{"n_layer": 24, "d_model": 256, "n_head": 4, "n_kv_head": 4, "head_dim": 64, "d_mlp": 1024, "vocab_size": 3675, "activation": "tanh_gelu", "norm": "layernorm", "norm_place": "pre", "norm_eps": 1e-06, "positions": "learned", "qk_norm": false, "attn_scale": 0.125, "bias": "all", "tie_embeddings": true, "parallel_block": false, "init": "normal", "init_std_qkv": 0.0312, "init_std_o": 0.00452, "init_std_up": 0.0312, "init_std_down": 0.00452, "optimizer": "adamw", "lr": 0.00227, "beta1": 0.9, "beta2": 0.98, "weight_decay": 0.063, "lr_head": 0.0135, "grad_clip": 1.0, "warmup_steps": 201, "schedule": "wsd", "decay_fraction": 0.881, "decay_shape": "pow", "final_lr_fraction": 0.05, "batch_tokens": 131072, "seq_len": 256, "doc_mask": true, "z_loss": 0.0001, "train_tokens": 432800000, "steps": 3303, "dataset": "wikipedia_en"}
MLP neurons of a small language model. Each row is named by its layer, matrix (up: input weights) and neuron, and shows model dimensions 128-255. Each number is 128 + 32 x the weight over its row's rms, rounded and kept within 0 to 255. Numbers have three digits each.
A block is one neuron, or neurons of one layer that tend to fire together. After each block is what it responds to, as a language model described it from the Wikipedia text at the highest values.

L7.up196:140114166073098153158111136093104089145145118144086097084087120132148116125119223181097120161169171055205147096120149103111134111187110141154132110123190145126110132122133107192138169167129136056175134056141160121159129102124122138140110112072115092099120154154133111060148128149178067122137131127120082125149142143159135117133123157131106121133098091188161126129123120048145120086135
L7.up220:128078161138172125105131138128110091147138089150076168077124089098103169126108127102085187203152149134184152115151056073164154155118158158079118143073131120143094141138160201115129150113152140130105111142130166103123119131118120168154155136099151124146152164180124129108121128115105138108140147063187049157120118128193136147087103145106110116119139084124142105132153133072131141080165
L7.up601:104096175127093137101143081072098092159161095090122083141094117143092141131152179105104136129124208087115102150153164123077130121143126130171151137101095126133065131087146143149140163147110149136127141133098190132208090130122139168061145157097160046131117181157078099090169105093152128134183153117098135150108121164148181136098099117127163182157119086162162123151127161109145125106163
L7.up707:101074116080153133083165154168148095113187133124143164072123133141103074149119140148137171140087175140120097131179109092109126169126144184159143165105181094116038121131084105128124191163196110085114117117099148137159101116129144078110147153152106051138102146125150152039162123065120089130190143154154107211132170110110103123150150132133131154187080132195135138139139159104170186068083
L7.up767:154085128102171137095109135126180118078219164156113138153119122128129156135172119140100159117132164129060155084180110137158156109146138126108216158081158169119099157158141137155035117176092169135124112094136150133197090131129158176133129136118168102158112150110061134126148102102152127131095166122132099086127072209135076142124114117158114196163110135160162096153103128093129160013132
L7.up770:098123105124095137194127072121139091137142102112111132104133132129125126127155127148114128117136125099111133113138110121078148121148135094103173113089178058122052098101137121110088138132082124109138174165163204105206038147109151125064070112045148102141102124131137093099192140158100122166156161142157090117133110149160177163167113108128126109145139090125141126164114121115109149101158
L7.up913:154092158134142100125119084106122110140183126144052119106065093083154122177158175150067113128138129129111170132168114111117093105157111092164151175118093132124072125128160120124127187172086179133105126096114248087120068153128124112147172182154163072108157143108100160061140128149109128136173129150117118170083083080120114110186105118150089105154163114161125111097144125077124160099157
L7.up918:083109138131126117154182131175085161125181111129060166116140106179139139117107159145125149133102178120062101132167137063094144131103114123189133136113142082211085120134120138094170166107154119122126162080117135117146059153139129076088107171059170112164120207130103098095099139113156111148117082150132108157127116155166141119125145146137152109148120093173177143176118124095117126073122
Responds to: Block-ending line breaks. Double line breaks that close an infobox list, table row or paragraph, just before a new heading, title or section, e.g. Status: Retired, Language: Swedish.

L8.up550:116115148107135147186164150126163155233131152102072130128125127130137166152115136106107159130081209120160126085154052111155082142100160094133116100105077145132115159056124103152086195144101182101160111116108161132161155156114120084126166162116116134114132101110120116132137053120163130150154126119138081181088116188161127102116145170052124128148106079133102109139144112066148111117112
L8.up613:126112117137112105150093105192179123142109134145099122049140141153177112131187151113099157188011106091090184115139088102136140112144114135147117124105180133154095158161145094154141117178129119108079142155136117121125113141158104155142187173120127145107154151088150092119112155101118145153145107123141063212205105165138136148102108094085100066144097112109111132131109141125117117134115
L8.up619:177109084123101142139186111138159091164112147138058132117108140113093174255174128121132121094109119129117134129084140112140153122079131148084117077125096128171100136111105129142125192167118140102156123146112108124133089140072136134115114120098164174147098112078112119123096186097127157138112119123082093148175118162135133133148094159082054118130169143143083125121140095081178149107163
L8.up756:120129084079102166172105180121143133160109155085093114120140153106076156171192108085165186129099098107127145135160097132196151134071144123061151097153133188124096188122113109114117164146095123106124115093153158205184103104111063100158118159125137135140106125140161123151130090122138132169120103166178109157168124113117221133087126129124122076049152133129101117165103117162170142175121
Responds to: Indefinite article a. The article "a" (sometimes "no", "his", "my") opening a noun phrase, especially after "as", "have", or "called it", as in "released as a single".

L5.up87:105125108088210115126117110115116143106085085136106132115143121205121090134132180102170131112108167068152117114135086096163171193118153160144187165074135027120142156136094129140131114148121151119133126149116161093182113134096091121156155148112160143127219171103095106152161182100184099123142173135084092167143073149175140134132120103150087145130141156135167143126115157121169110089117
L5.up356:081149079040199127115107159115108126158129103155091158120136126206145094151128147114164115080095126159098125107175138088127137123083136106091125116075105151099136152148074147105136185104145161177168081149116130133095126123100125100158118137123181142170130186173112083167165130067208117168098094114123161132108150108153140125146116139092152139129156151166099131152131206098115061085160
Responds to: Mid-word fragment pieces. Short pieces inside a split word, often the vowel u after a consonant, as in J-u-ly, Hu (surname), Disting-u-ished, in names and lists.

L8.up267:107131155092170162108098162119118104150187140134019147086130114127148133126130217080139144104130161137155105098162143150176137158122185169129140153125117194110084147106123127140142101195173159187077133133096158184091143052119143132158134171143111146145116106182077161140124109146174079101159089135136067140100137181153157147107107119095127173077117147147112076136129145131162109098132
L8.up443:096105162087188156131071132095172170152160106085078134138133155113115145168158130161077165080134171139160124115162098091176128143156156168131090129116167162116101151104134119156105180179159129108113134087065137132130082144136137153167135222126125137133137129175141102099135112128114126105160170101108091209128123149108146173167079149090126147154147129172147082152138114097147111098120
L8.up672:082135127074129130100126096067102158133145106145130185050101067223124145108143166137146131169126145110076116107137091079084146146147145178123167144087153132170083129131121136147128120189141175125120132112114171174192138138145152153100114139118156084104102166103089125042141125160157118146182166132166087143142138145144119147099068145149125115165097106150167124213151181093178102070097
L8.up865:124100096127122134134107113099087146130173127140076135109090125184127096205154104136131129121089196098123154085138065135116181133190094158156137076119118127110094142141137131129107139169155168123099096129071194146171069176132112084101184130106152083077142108128113118116146148136140130141140122092139068150145142217112168155155114106150124181177174138115150080151153158141134168072148
Responds to: Article a, section breaks. The article a after verbs or prepositions (was a, from a, on a), and double line breaks ending infobox or list fields before a new heading.

L5.up572:164152145101179145124114174130140111099152092111076103106093131136145119143128126113103170054107094119127123119129122177133109143134174096156144107117123126148071090105139129145088121187175163120128137129106205193177076095161131103195135134142105137016212125123085110110129147108201120136141110155172136163100131125109172181116141127111121108106146139169174078144133199141151123099120
L5.up963:125172160091123138214074143093122112092157076114076108118101114127126077114126191171092118103125121115128139144130100118133095151161143170165212153127123138126102117105147109151085146195111149091123146115123205159198102125171136112181161123136141094155154129125085136093153159127205089133106164135087098142112101103112159168160127137172098162125117087165168118133103117053110104082149
Responds to: Articles after prepositions. Mostly the article "the" (sometimes "an") right after a preposition or verb, especially "under the" in supervision, auspices or program phrases; occasionally "Br" or "r" starting a name.

L7.up82:093115135115158088110125127122176117123148123115089143146085128142112186187177116142091180087116092095121095144157118101160142125136135147120127151156130139116087151114146139141084177150166115123086105091089131163134074107139154166099145120127103103132097109098117130140152179131139176086170150173024117197097101132151159130221120133115078108120138162166165115115163071035191129077104
L7.up142:099095125108129137113081173111103093110072093137091110093161168161098126138132144098144169108054105114171111091187089065185110112114160141085143128127108131096130176098173151135120130105120111148112116133131154138126133101125107153087180157131158139137173142122126120122124200176222179131172094086129135179127140171139123125157133118031121176085122125120145135139173159122135106124096
L7.up210:137104125123141124089156190125152074155089126163075093083131149058077131192182122114083099097114155140137161120143132091098157155202139150175174124117146140139068173084123137184118131151138121138099119104074185124181111131097156176128134211127103088159103158155085128105108183129171123134128118084136066161096102161145132128127171143120128149103127142151133087116130100126169122096182
L7.up238:127143171127127117106117175121163186180125146072078118157093124126138147156123155146088144165136143083102107113126131083121138117127135146183139126154108150181069124079134113140111108146128129151109112090115167098192099164124128086156153117074184111081164120094074139095109155137187107097096058142124106143162121192157181161122173191133079128141206150163159143110090132095170081093084
L7.up263:122125148122203069097099132070165146165183101086161153098107156179110094177145159128099164057067106163087089146166154199170121143132159151164118106132109121154068155125117111132090127175112168134138185101101128097196122160135157092183155128136143098172172160105158105066120160120147096094095089080126104161126154130095105142171141137117108181124111133184134078112119155140139115120147
L7.up617:075069149078144168113129100215160103110170076166049128115104121116115182142135186132098160084127131155102106145176126105170128160082151153107171107099155157125055118110143143158122161183136131141100136132075097146117081154136099142117088127165095123091118162189116140043143164120132130076148170115086117216133134170165128143054115110083166184104111131121097086142119149143151173129142
L7.up677:111091180130164097071147148182096064167107056137057148105099144108162128186131159109140137071138160065124132075150120164118096135123167137068152080139103160134112130075098112112094122190150153157072120117132187182172140107106089148098133168125127126110160133102147134156141119125196122084128095172121142170164083165162154200118106160140072095068149113117163071124102152129120164112143
L7.up729:132096127153119097125119187093125158152141119085094124104086147096142122227182176114115102096136044104111114119153139097102078091147133129084163122086121171119111116132095136133074129210150184133157119164164120123139122078109070114150149144110080139145154124114111191129114150099153148132144119121174094124122102205154127171140133153125083118135131142179147098122209149114144140100170
Responds to: Letter a and r pieces. Fires on the article a after as, is or in (is a genus, as a congressman), and the letter a inside -action words (transactions, reaction, interaction), plus word-initial r/ra pieces (rates, rapidly).